Weights of a small transformer language model: rotary positions.
MLP neurons of a small language model. Each row is named by its layer, matrix (gate and up: input weights) and neuron, and shows model dimensions 490-553. Each number is 128 + 24 x the weight over its row's rms, rounded and kept within 0 to 255. A neuron's up and down rows have the sign that makes its largest values positive.
A block is one neuron, or neurons of one layer that tend to fire together. After each block is what it responds to, as a language model described it from the Wikipedia text at the highest values.

L2.gate1250 [122 112 136 112 119 166 137 135 176 161 105 147 108 155 108 126 106  97 164 148 153 129 110 106 120 135 120 120 123 151 172 136 171 140 122 137 134 124 121 153 125 105  83 137  95 140 132 110 140 113 108 138 113 160 129  94 151 168  93  99 131 113 138  84]
L2.up1250 [113 145 139  88 124 158 153 139 139 141  85 175 101 152 100  91 140 129 125 146 144 124  58 119  90 119 152 106 121 135 118 130 147 136 120 103 133  79 107 127 116 171 126 103  90 126 125 135 137 104 129 133 138 164 147 128 156 151 149 117 136  67 139 134]
Responds to: Adverbs placed before a verb, including the "-ly" suffix piece, such as also, later, no longer, simply, natural-ly, immediately.

L7.gate94 [134 127  87 146  71 108 159 118 107 155 139 135 151 128 145 134 108 129 151 104 136 139 120 147 127 138 139 114 133 151 140 123 135 146  99 120 122 104 103 136 121 110 104 177 156 140 104  88 135 125 161 130 122 133 138 150 180 161 107 104 142 126 144 133]
L7.up94 [114 144 137 158 133 142 137 106 128  63 111 153  80  61 125 112 122 135 150 128 113 140 118 130 116 115 148  89 108 105 110 138  97  98 107 143 118 144  99 145  98 104 122 116 110  95 134 146 161 135 106 116  83 129 133 150 138 159 120 127 144 166 104 145]
L7.gate201 [152 115 150 156 138 117 150 107 129 177 150 117 121 118 124 121 148 137  90 178 101 134 180 103 154 132  72 112  89  27 132 126 129 138 134 150 136 137 148 141  94 121 140 136 122 105 123 152 126  90 131  94 131  63 127 117 103 132  88 134 119 101 157 159]
L7.up201 [137 121 171 107 160 117 109 160 137  89 131 128 154 142 155 106 126 144 146  42 120 168 140 129 146  94 122 155  89  69 145 169 158 111 106 103 130 142 149 126  84 116 105 134 142 132 115 165 120 115 122 134 132 140 137 127 152 105 109 158 162 118  99 157]
L7.gate470 [124 156 126 127 128 172 129 173 101 114  74  91 114 146 128 122 132 112 114 111 114 159 118 115 174 187 140 123 141  60 112  98 118 130 149 145 140 166 168 113 137 169 144 127 156 166 119 117 115 117 155 130 130 113 109 108 141 165 131 139 154 133 139 115]
L7.up470 [124 140 149 126 115 111  96 111 112 176 109 114 142 142 106 107 179 140 105 102 116 130 139 157 166 133 117 130 149 149 118 146  97 146 101 123  96 133 150  95 173  79 148 138 113 116 119  98 116 111 121 129 171 126 134  84  90 146 145 117  70 104 106 128]
L7.gate1233 [ 79 119 119 141 123 117 127 121 101 124 122 104 109  94 155 121  96 131 129 133 127 153 110 136 163 148 129 142 150  75 143 103 124 127 102 103 123 131 125 141 103 118 201 121 141  79 138 136 142  83 105 147 149 174 122  96 120 127 112 169 125 168 157 105]
L7.up1233 [126 127 137 128  78 125  86 107 104  95 140 151  64 117 128 121 139 171 109 135 133  94 137 114 125 131 166  82 103 184 108 127 129 150  83 129 164 118 149 137 124 125 120 121 180 138 137 145 139 128 130 179 121 139 119 112 149 122  93 120  92 157 132 129]
Responds to: Time units like years, days, and months after a number word, especially in "three days later" or "years after"; also date digits and table cells.

L3.gate159 [131 148 121 113 119 138 138 158  83 146 128 170 128 127 109 159  95 116  95 156 149 118 138 116 136  76 167 147 115  94 106 140 128 136  91 136 157 147  81 153 111 117 151 108 177 115 118 108 153 108  72 153 129 134 110 172 163 134 122 115 189 127 142 132]
L3.up159 [129 149  99  96 106 177 126 142 100 146  94 116 126 106  66 133 136 108 108 129 140 129 106 140 109 115 167 129 123 132 131 122 137 121 113 128 102  91 127 161 165 100 130 153 131 129 117 141 166 121 114 100 142 112 164 103 136 139 132 142  96 111 170 141]
L3.gate552 [155  82 125 149 100 106 160 155 141 192  80 132 137  94  82  94 129 123  93 194 100 124 125 125 148 154 125 174 117  77 113 112 118 101 113 156 168 108 123 131 146 102 126 121 113 133 159  99 130 114 104  88 168 160 117 115 112 120 104 139 138  99 173 175]
L3.up552 [164  90 113 142 137  91 164 181  63 107 130 158 162 127 123 125 107  89 113 154 123 153  78 113 138 181 143 137 118 105  94 125 126 109 141 152 114 125 140 127 193 135 108  61 132 156 122 105 160 126 116 105 163 191  79 157  89 129 138 132 152 151 161 149]
L3.gate733 [135 172 151 149 123 152 145 137  96 145 135 171 103 108 110 120 131 108 133 188 116 157 114 109 122 144 135 147  99 131 103 138 138 136 147 116 120 114 109  88  85 125 128 132 139 111  87 142 135 150 148 129 144 158 106 108 142 116 122 110 137 112 151 125]
L3.up733 [128 115 153 151 132 151 136 125 100 149 150 147 104  89  99 142 132 126 104 121 128 156 143 102 146 156 163 149 146 124 134 122 119 155 142 156 113 111 114 134 148 130 142 155 106  97 115 145 144 123  85  95 184 161 126 160 106  98 107 121  93  95 144  84]
L3.gate1647 [137 180  91 108 140 108 109 173  85 123 128 143 132 136 114  80 141 160 142 140 110 107  95 132 139 128 111 152 105 109 134 132 108 122 131 148 116 137 123 146 137 121 163 154 150  83 132 146 141 149 139 147 134 115 102 168 134 163 116 164 134 135 117 126]
L3.up1647 [168 169 130 120 148 134 113 154 136 114 146 131 142 119 141 118 147 117  95 115 126  65 105 146 146 104 136 200 101 150 140 123 120 169 130 135 106 160 144 158 139 131 136 120 134 142  83 164 158 138 135 124 111 133  88 185 119 125  80 141 117 126 115  95]
Responds to: Abstract nouns for conflicts, disputes and occurrences, often after "the", such as tension, dispute, clash, plus event words like died, competition.

L2.gate1478 [121 136 159 114 157 121 143 146 113 110 120 122  92 100 127 116 136 113 141 118 149 138  82 148 140 106 131 114 126 115 132 148 132 119 122 154 118 124 119 112  94 108 100 120 105 161  96 119 156 197 112 154 157 125 123 121 118 132 120  89  88 150 153 141]
L2.up1478 [141 102 154 163 110  61 130 104 142 159 130 134 117 125  83 115  99 148 130 131 127 143 112 130 143 109 123  93 138 153 151 128 131 170 114 170 110 129 146 124  59 106 114 111 100 172  97 122  83 199 131 167 162 131 155 130 138  93 114 136 152 138 109 113]
Responds to: Opening pieces of proper names, mostly given names or place names split into several tokens, often in tables or lists, e.g. Ana(stasia), Kha(rkiv), Leon.

L7.gate231 [181 146 120 158 108 141 143 137 124 158 122 149 120 112 114 163 107 169 124 141 104 144 106 158 134 119 112 159 131 126 145 166 130 121 169 168 146 140 107 128 149 122  97 122 145 120 115 132 135 120  95 122 123 119  78 127 171 191 150 143 126 154 124 164]
L7.up231 [ 87 111 126 146 104 119 123 112 127 150 129 112  90  96  94 150  99 130  75 126 114 127 134 164  90 101 137 149 172 103  61 110 127 129 171 105 160 176 118 112 150 111 121 130 159 158 144 117 132 125 164 107 116 143  99 119 139 146 137  98 106 120 137 161]
L7.gate260 [113 126 126 145 123 144 130 120 120 129 146 185 103 141 129 149  87 117 120 143 138 105  95 126 165 157  90 167 102  99 147  77 158 109 109 122 160 107 113 107 131 124 116 133 161 128 145 153 149 114 106 152 117 150 122 144 132 135 120 140 130  94 139 139]
L7.up260 [104 163 115 163 100 131 131 121  96 135 123 178  77 106 129 126 123 155 152 169 130 109 146 136 136 157 135 130  98  87 132 136 127 112  96 157 147  98  98 161 170 107 112 120 134 143 143  85 150 132  93 131 153 123 113 106 138 144 106 145 114  95 164 160]
L7.gate372 [162 133 137 140 110 144 162 156 155 154 109 122 133  62 108 121 134 123 110 108 135 115 119 144 127 120 136 120 144 124 121 114 131 131 110 121  98 122 134 137 168 127 117 124 143  90 136 146 149  98 114 142 136 145 128 134 183 150 161 156 103 142 140 152]
L7.up372 [128 136 151 157 105 116 103 130  73 154 133 148 140 130 103 140 140 138 145 121 168 162 104 168 134 135 177 209 124 118 129  77 127 131 131 148 154 142 112  89 142 139 112 138 114 113 131 137 166 162 125  95  81 118  87 104  98  74 134 103 141 100 160  44]
L7.gate1691 [162 170 145 157  76 120 151 131 150 130 147 171 120 135 150 130 139 104 107 132 121 145 149 148 114 160 110 119 158 129 125  97 131 104 153 181  86 118 155 139 127 169 119 149 137 110 155 143 108 135 156 137 104 161 147 132 132 180 145 159 120 143  86 183]
L7.up1691 [138 117 113 127 119 130 127 114 147 176 157 123 117 127 155 149 122 121 115 165 119 166 142 126 139 132 119 146 123  78 107 133 118 147 165 189 137 137 114 116 120 155 143 134  92 118 140 147 136 159 127 116 134 164  89 103 137 131 139 133  84  63 158 144]
Responds to: Final pieces of abstract nouns, often for conflict, trouble or change, e.g. ignor-ance, dispute-s, unre-st, violence, and often followed by of.

L2.gate1416 [143  92 120 159 119 139 138 137 117 184 126 136 122 136 138 132 120 172 130 170 157  70 123 117  97 134  82 129 126 111 135 123 145 117 144 137 188 147 121 129 110 133 150 122 156 100 176 155 125 113 112 145 141 123 132  42 160 139 118 105 173  96  79 160]
L2.up1416 [127 131 141 115 165 135  96  96 139 155 125 161 105 132 134 166 183 164 129 159 189 102 121 117 139 155 151 134 158 124 181 129  97 111 152 101 146 124 143 106 122 146 131 116 145 135 135 133 137 156 155 121 137 109 142  92 128 119 132 136 117  83 143 173]
Responds to: Nouns naming battles, wars, killings or disasters, often after "the" and before "of", e.g. Battle (of Iwo Jima), massacre, death, crash, flood.

L2.gate667 [102  69 127 137 167 147 119 129  59 128 113 123 140  97 122 126 124 129 169 151 136  89  86 123 126 167 135 172 118 115 156 157 133  95 127 110 143 116 150 154 129 122 140 160 110 123 156 156 121 125 145  90  89 141  96 139 129 148 132 141 105 104 114 123]
L2.up667 [135 124 120 119 176 133  89 115  90 105 157 142 167 129  94 161 140 140 150 112 141 133  99 126 143 128 127 165 121  85 164 163 121  94 105 145 148 112 125 147 113 155 120 141 109 116 137 141  99  87 153 136 119 117 123 136 125  84 192 148 143  99 129 122]
Responds to: Relative pronouns and adverbs opening a clause after a comma or noun, such as who, whom, which, where, plus some participles like depicting and having.

L7.gate570 [115 148  87 172  77 135 122 180 163 147 172 125 154  98 138 146 129 156 139 118 161 145 198 122 141  93 110 144  93 113 133 120  95 137  67 135 137 135 131 140 117 150 117 111  87 175 131 191  84 107 116 132 134 154 132  91 126 107 136  97 108 154 128 139]
L7.up570 [151 170 141 119  77 120 127 127 143 109 146 127 125 127 127 122 131 126 137 176 155 141 203 155 119 113 131 158  89 133 106 131 152 137  96 159 130 128 134 120 121 142 148 143  99 130 145 179 142 155 130 133 106 151 127 108 153 139 117  65 102 144 128 151]
L7.gate725 [136 140  94 135 135  96 146 130 116 146 166 134 147 109  96 153 139  95  88 112 204 137 136 146 122  68 150 153 139 139 139 120 121 102 155 149 118 132 147 162 146 149 130 103 144 117 137 143 186 173 134 137 124 140  84 133 119  74  93 115 139 114 138 130]
L7.up725 [146 153 121 174 105  93 169 140 152 109 158  79 119 104  93 146 108  70 109 124 165 124 168 130 145  98 159 134 141 136 142 150 127 122 139 108 116 146 157 108 152 108 144 107 111  95 119 130 164 158 164 105 155 131 148 150 161 179 154 128 125 131 134 123]
L7.gate1039 [102 156 118 110  86 108 126 147 116 118 137 118 120 140 108 147 140 109  88 130 152 127 120 158  78 167 120 158 128 134 108 119 130 142 108  68  86 139 127 151 114 139 123 129 162 145 155 151 180 130 167 145 125 112 118 140 168 107 130 131 146  83 163 109]
L7.up1039 [119 143 129 135 130  96 143 183 120  85 190 157 127 134 182 137 125  91 150 136 139  84 154 116 162 127 158 183 124 120 114  83 149 117 124 140  93 120 158 127 161 133 129 116  77 156 157 146 129 145 130 116  88 122 105 120 158 141 137 164 153 144 136 139]
L7.gate1183 [165 127 104 152 119  92 132 128 102 122 125 131 121 132 148 165 148 145 127 150 202 123 149 174 132  98 156  98 122  95 149 125 105 143 161 122 171 117 124 125 145 137 122 113 147 120 132 160 111 132 143 151 159 139 123 114 123 112 100 106 133 108  95 119]
L7.up1183 [124 123 117  90  95  96 159 105 109 113 147 108 135 130 114 164 140 145 147  71 170 154 189 141 114 127 129 112 123 113 141  99 130 155 124 148 123 103 140 146 140 129 140 109 133 138 143 121 138 125 115 116 145 150 141  94  92 161 148 132 115 138 120 116]
Responds to: Short consonant+a syllable pieces inside foreign or unfamiliar words and names, such as ha in noukhadha, sa in Essa, da in Dekada.

L3.gate375 [135 116 105 157 129 112  93 107 164 134 144 111 152 153 141 125 128 113 128 109 151 155  96 119 142  99 160 153 109 162 106  97 149 122 125 131 122 137  80 136 123 151 141 114  90 116 125 143 136 117 126 176  98 106 145 131 148  97 116 140 142 100  75 133]
L3.up375 [134 143 118 164 134 106 173 125 165 156 130 125 115 114 145 114 160 125 146 141 134 133 112 124 118 135 125 120  93 158 139 143 145 142 119  93 150 120 124 106 128 170 143 150 153 125 126 143 150 118 124 175 105 125 102 149  73 121 162 157 123 122 118 157]
L3.gate612 [ 96 133 137 142 113 143 108 142 133 126 137 115 131 132  94 159 147 130 124 173 154 136 122  99 100  98 119 151 116  89 148 130 135 111  81 147 123 153 129 128 125 102 110 120 103 133 116 163 120 167 148 170 150 147 149 135 124  91 153 173 136 129 110 162]
L3.up612 [123 148 126 125 102 138 113 149 139 142  92 130 125 134  81  94  94 173 146 178 126 126 124 143  70 138  97 139 129 105 108 149 132  86 113 130 120  93 102 170 104 113 126 103 153 167  92 156 126 163 153 122 117 125 143  89  99 106 145 136 124 118 128 139]
L3.gate823 [108 151 120  99 164 125 162 155 129 123 121 136  58 100 158 132 174 143 132 129 110 113 190 125 114 125 117 143 131 137 162 126  95 145 117 117 126  76 119 146  90 132 171 108 109 133 121 109  90  87 160 114 116 150 119 147  85  90 147 161 169 149 113 126]
L3.up823 [113 131 139  93 147 123  95 115 147 110 136 120 163 163 113 101 103 176 164 149 115  87 134 148 108 124 114 176 143 143 102 111 120  93 115 116 120 143 122 127 127 172 186 124 117 161 132 112  94 122 155 100 118 116  90 130 122 126 167 120 145 150 140  98]
L3.gate911 [135 115 129 110 155  93  78 133 148 154 160 138 117 110 166  44 127 142 117 172  97 129 183 125 127 114 161 166 114  84 179 141 114 124 139 140 153 141 155  79 129 129 159 155 137 123 129 139 119 160 115 172 123 113 101 117 141 121 110 134 127 120 128 123]
L3.up911 [153 137 159 148 128 141 116  98 142 146 111 151 134 129 139  96 116 133 106 125 145 122 130 117 105 109 137 116 139 158 118 117 115 152 146 122 135 166 173 170 158 116  92 108 143 165 124 160 159 142 117 113 164 106 121 104 159 161 138 114 145 151 130 121]
Responds to: Short letter fragments that begin or sit inside a longer word, strongest for capitalized Ana- (Anaheim, Anastasia, Analysis), also mid-word pieces like na, al, ar.

L3.gate526 [123 151 108  83 116 102 145 153  59 145 133 108 181 109 117 139 132 131  95 174 154 144 111 127  76 108 117 117 163 128 136 104 114 117  94 133 177 114 152 106 146 127 134 147 118 139 113 129 144 103 118 125 132 146 128 120  71 177 118 118 116 137 114 135]
L3.up526 [130 174 168 170 109 160 117 127 121 123 186 132 120 129 129 138 169 129 146  72  88  89  95 111  98 126 141 146 175 160 129 149 112 147 131 149  69 113 125 104  68 127 184  88 116 165 114 149 111  89  77  98 165 106 146  87 134 140  84 120 144 159 147  95]
L3.gate894 [152 145 135 157 127 124 105 198 126  68 116 118 118 102 102 112  97 151 154 162 130 135 100 157 129 119  99 124 115 115 105 123 107 110 166 136 137 130 114 152  90 154  86 155 146 126 132 114 125 128 130 134 119 163 146 174 143 158 127 152 123 157 136  78]
L3.up894 [133 138 113 127  97 137 166 166  96  91 129 130 154 120 123 139 120 136 124 110 115 164 125 152 147 145 111 160 150  99 127  90 120 142 159 112 162 126 116 136 151 131 118 117 149 150 106 142 158 114 138 109 148 109 174 164 145 122 103 130 115 125 183  75]
L3.gate1553 [160 161  99 100  87 123 153 145 112 176 128  85 184 153 116 126 122 115 140 134 104 102 122 110 135 107 101 128 125 133 138 127 128 151 144 108 139  96 131 138 154 126 121 121 114 127 118 115 140 145 164 114 139 141 115 104 107 115 120 108 108 124 105  97]
L3.up1553 [143 138 124 169  92 128 105 118  66 176 106  81 157 137 175 160 101 140 123 154 120 121  96  99 107 150 120 145 171 131 123 146 102 159  98 134  97 136 105 126 132 137 121 133  89 159 131 137  97 140 111  98 131 135 133 150 130 137 119 101 153 114 108 128]
L3.gate1581 [ 97 148 104  95 169 107 154 167 138 119 113 155 152  80 122  93 151 119 152 102 128  95 158 135  85 130 150 101  72 143 121 112  96 136 122 120  98 173 163 127 152 128  93 117 125 152 132 139 141 103  94  98 127  96 120  74 118 165 145 118 128 115  91 140]
L3.up1581 [130  98 101 168 130 128 142 104 130 124  80 150  90 119 123  97 117 134 140 143 127  83 133  71 137 146 148 132 110 134 164 137 130 111 134 102 113 143 122 110 118 124 127 139 148  93 123 105 149 138  95  82 135 153 139  92 122 117  78 166 147 123 125 115]
Responds to: Work words like worked, working, work, career in biographies about someone's job, plus the word piece "ud" in mud, and table-header words like Year.

L3.gate182 [ 71 153  94 115 104 126 129 155 126 138  94  83 128 102 155 121 131 105 114 109 109 144 147 128 129 105 147 106  91 139 114 139 124 153 107 164  98 149 157 166 134 166 127 144  92 122 104 147 146 180 157 141 135 103 167 171 159 123 102 149 140 113 133 156]
L3.up182 [117 162 114 118 161 118 146 186 147 150 127 174 131 150 165 135 136  84 102 122 118 110 138  82 135 155 151 106 112 126 107 142 154 122 120 123 107 114 144 180 159 169 152 141 128  94 128 163 148 119 111 118 136 157 161 174 154 129 147 128 131 102 155 155]
L3.gate559 [111 151  86 106 140 148 168 142 144 107 106 136 133 152 104 136 102 170 172 129 143 132 169 127 151 180 130 108 103 124 160 112 140 137 148 120 114 121 143 164 106 140 139 172 143 134 119 122 159 116 138 115 116 140 129 132 113 126 117  97 136 153 147 107]
L3.up559 [118 166 115 125 108 122 125 126 169 118 193 136 140 141 117 132 119 148 126 143 113 108 138 134 144 111  94 122 176 128 139 110 143 110 124 145 137 120 116 130 139 148 181  92 153 135 126 120 122 128 122 137 137 169 160 107 125 131 127 147 140 149  35 102]
L3.gate641 [119  98 128 125 129 153 168 101 168 154 130 122 129 158 164 153 130  96 160 156 124 154 141 115 103 165 108  79 111 121 128 149 117  67 123 121 111 132 176 108 107 128 138  88 128 129 108 119 131 100 141 128 121 158 106 106 138 179  96 151 116 127  75 171]
L3.up641 [157 132 127  75 142 121 114 118 102 130 130 138 107 141 131 142 138 117 107 105 145 146 129 117 180 134 170 122 113 133 135 113 178 106 143 131 144 180 173 123  86 162  87 148 107 132 190 131 162  83 163 137 156 128 128 105 116 113 152  93 111 142 135 156]
L3.gate1001 [120 134 148 131 130 124 103 133 176 158 108 160 136 132 108 116 138 147 130 139 136 158 135 111  75 154 146 159  97 130 126 118 118 158 146 155 135 145 142  71 132 140 123 141 131 119 182 136 154 148 122 106 126 130 174 117 146 138 112  98 100 115 117  73]
L3.up1001 [121 145 141 126 145 117 140 125 123 148 111 106 159 127 106 121 112 131 136 121 130 141 128 163 114 123 105 143 154  67 115  99 114 144 134 135 136 129 142 159 163  96 131 153 135 107 127 150 143 127 132 130 147 133 142 147 133 148 113 110  87 144 110  93]
Responds to: Mostly a vowel piece completing a word split after To/O/I, as in Too, Toombs, Oasis, Iwo Jima; also was/were after long subjects.

L7.gate66 [ 91 103 111 111 117  95 106 106 148 137 156 140 106 122 121 128 111 142 114 137  75 156 137 122 115  89 187 135  98  71 125  96 117 115 108 124 124  99 128 136 124 152 124 106 143 126 102  92 161 133 106 118 138 157 178 153 109  90 129  86 125 139 179 117]
L7.up66 [ 94 151 139  94 142  92 102 134 192 121 155 113  78 135  79 112 131 108  94  72 103 113 126 148 161  95 112 128 127 104 105 127 135  99 137 155 126 106 150 129 116 121 129  77  90 112 181 128 147  66 130 128  98 138 139 204 145 109 109 139 120 198 158 133]
L7.gate623 [102  97  83  85  99 142  98 121 146 128 155 151  99 119  97 156 150 124 151 131  91 142 140 127 124 152 148 148 128 140 115 113 129 107 137 134 107 125 111 129  86 126 132 150 166 160 147 127 142 169  92 172 130 119 116 152  93 136 130 111 113 166 157 135]
L7.up623 [ 94 131 132 111 124 124 120 138 170 134 125 147 137 163 127 166 205 126 116 117 140 149 146 144  91  91 116 174 142 137 158 121 118 121 144  96 159 104  96 120 100 104  51  83 128 113 122 121 112 106 126 144 187 121 153 154 126 147 109  99  83 156 125 125]
L7.gate1062 [ 74 163 116  89 123 112 110 155 100 130  99 115  72  81 147 130 116 181 132 104 160 147 139 131 163 104 142 152 140 135  84 137 128 132 106 111 114 153 130 130 131 152 109 138  82 154 139 110 142 152 142 145  88 165 153 134  86 117 133 154 147 174 115 130]
L7.up1062 [ 96 126  89 124 186 133 129 125 122 153 107  76  98 111 116 133 142 115 121 134 149 129 136  94 167 122 132  94 126 144 109 139 111 148 104 160 132 163 125 120 138 133 130 133 144 126 151 123 142 174 137 172 145 144 130 118 156 140 109 117 139 142 128 129]
L7.gate1435 [ 96  95 128 122 133 136  89 126 135 110  81 148 119 114 168 121 150 134 122 120 138 166 165 124 117 143 148 143  92 128 119 138 111 154  98 110  80 144 117 101  98 143 124 124 120 131 141 126 149 137 115 100  97 148 154 128 156 157 118 148 139 122 117 118]
L7.up1435 [ 96 146 134 152 156  90 121 133 120 115  88 128 118 102 150 150 127 127 104  97 100 135 162 108 117 111 106 163 113 103 129 121  97 152 126 109  86 122 154 130  95 122 153  94  97 108 129 111 153 126 133 144 116 177 180 137 135 141 111 145 114 154 163 131]
Responds to: Forms of "to be" (was, is, were, are, been) right after a subject pronoun or noun, often in clauses like "when she was a baby", "they were split".

L3.gate206 [157 118  54 125 136 112 128  92 106 144  94 118 166  69 101 152 137 126 168 159 142 149 147 120 102 164 133 163 104 128 122 175 169 129 144 117  86 124 135 124  99 108 142 138 129 119 108 100 144 118 125 100 101 143 102 144  74 135 167  96 150 119 101 111]
L3.up206 [ 90 118  91 126 119  93 117 129 120 140 109 141 135 126 107 105  80 127  99 183 130 157 109 135 120  84 134 132 112 113 124 142 135 168 112 110 127  91 157 133 138 161 136 124 122 157 142 138  96 131 122 134 131 105 127 103  66 127 157 117 107  75 152 119]
L3.gate982 [134 116 115 132  99 141 120 141 157 131 183 159 135 137 129 175 164 160 119 137 126 119 164 179 103 108 110 143 103 110 133 155 187 130 136 107 106 153 118 148 105 161 125 111 115 115 116 151 131 106 144 120 139 137 150 121 116  75 143 138 154 131 110 103]
L3.up982 [127 100 139  98 100 153  99 138 179 135 123 148 130 145 136 124 100 140 113 108 104  98 136 156 114 117 127 109 128 134 138 143 170 147 145 147 123 154  93 117  97 120 137 120 101 109 145 105  78  99 130 148 137  99 148 148 150 149 173 126 164 122 111 108]
L3.gate1503 [180 115 104 152 122 136  91 124 112 133 105 147 149 150 107 123 143 122  99 172 127 146 120 148 154 162 105 167 125 183 101 147 132 140 135 155 127  86 140 145 108 165 152 155 132 164 125 126 123  96 127  90 124 131 101 174 103 167 115 143 145 148  89 145]
L3.up1503 [134 142 142 127 136 133 109 137 150 134  73 113  98 160  95 135  95 147  92 204 121 173 109 122 119 139 126 132 107 165 182 110 120 140 128 135 144 109 107 109 119 159 128 136 110 108 111 124 137 144 134 152 136  95  82 116  99 170 153 142 159 148 136 174]
L3.gate1504 [139 148 129 123 113 102 124  98 165 154 126 126 163 116 133 167 102 131 101 117 129 169  99 107 138 122  98 101 120 147 151  96 128 152 155 119 152 129 106 164 147 118 124 124 150 152 128 140 135 126 130 101 116 165 119 146 100  96 123 109  83 178  79 147]
L3.up1504 [ 91 116 189 110 110 114  87 140 142 116 126 159 100  80 130 143 131 135 131 110 111 135 202  87 126 135  97 145 138 140  87 121 146 142  89  79 101 128 183  93 131 153 137 125 133 152  99 127 115 124 114 139  99 123 114 136 110 108 110 149 123 101 139 135]
Responds to: Relative pronouns starting a clause after a noun, often after a comma, such as which, who, whom, that, what; occasionally other clause-linking words like because.

L2.gate1101 [132  95 118 101 166 101 116 146 124 142 135 111 149 114 147 156 123 170 123 122 137 110 137 103 174 121 135 102 140 146 135 133 115 122 113  89 130 121 142 114  97  96 141 113 142 130 142 118 123  94 112 148 155 128 110 115 136 109  94 136 159 128 129 144]
L2.up1101 [141  86 134 120 137  95 147 104 158 170 168 173 147 176 142 108 128 192 148  96 146  82  94 127 153 148  87 131 100 102 119 130 152  85  76  79 130 148 147 134  96 135  83 121 125 128 129 118 132 114 117 137 182  90 136 131 204 117  89 122 155 124 153 143]
Responds to: Nouns naming a stretch of time, often after "a" or "his", such as period, tenure, career, season, years, term, spell; also a few stray word-piece tokens.

L7.gate315 [101  96 125 100  90 115 118 101 156 152 171 149 105 140  83 152 100 114 166 154 107 127 143  96 129 137 113 137 139 111 125 121 107 144 118  90 152  78  90 136 155 135 122 117 131  97 107 151  76 118 146 121 103  90 167 116 126 120  95  98 112 120  98 130]
L7.up315 [145 167 121 128 138 144  85  83 152 143 106 129 158 125 167 112 126 122 126 126 147 142 148 123 123  94 134 182 131 153 112 144 143 167  99 111 147 136 116 130 103 158  54 133 124 127 100 163  98 157 121 134 158 167 149 102  86 123 125 127 140 169  79 144]
L7.gate381 [100 146 142 127 128 138 146 102 104 101  87 120  62  90 122 153 124  95 159 149 134 182 103 119 147 130 182 120 137 135 143 121 151 118 115 155 109 169 134 154 140 174 113 105  87 151 115 127 164 134 174 122  96 172 109  83  84 123 102 148 138 109 132 170]
L7.up381 [110 107 136 161  91 152 113 113 112 107 130 182 119  78 160 135 119 139 135 136 135 134 120 170  93 141 110 116  97  96 110 143 163 135 100 117 116 158 143 143 135 135  88 126 126  84 140 125 134 150 148  94 101 152 129 147 100 126 108 112 124 141 143 112]
L7.gate457 [111 182  96 132 105 139 113  84 117 130 110 156  72 104 148 103  97 103 108 129 110 149 116 104 126 110 136 149 102 128  87 150 164  95 102 114  95 153 109 131 143 172 137 121 115 123 142  86 105 137 136 123  87 144  70 115  98  83 118 120 107 135 104 135]
L7.up457 [143 142 128 122 123 145 162 112 174 128 145 198 103 130  93 151  99 148 152 141 108  95 132 101 130 149 141 102 136 117 143 125 149 121  82 170 109 121 105 104 132 141  95 143 115 149 125 137  95 136 144 123 149 172  64  88 139 143 150  92 156  88 133 123]
L7.gate644 [142 130 135 139 107 121 136 119 163 144  98 123 128 117  98 125 151 177 152 143 165 122 135 100 154 134 101 117 116 126 123 177 148 118 169 104 151  97  99  98 124 172 140 134 109 142 125 112 174 141 156 201 129 154 133  94 136 143  72 100 119 145 124 147]
L7.up644 [127 135 143 130 122 155 107 160 134  87  96 154 107 128 115 152 154 176 164 112 123 143 110 140 162 146 129 141 110 128 136 149 156 113 128 154 171  92 113 134 110 118 136 108  86 121 112 126 141 117 175 122 128 134 113 139 127 121 188 124 140 102 131 102]
Responds to: Fires on the token that opens a clause right before its verb, mostly relative pronouns which, that, who after a noun, plus it, have, once, then.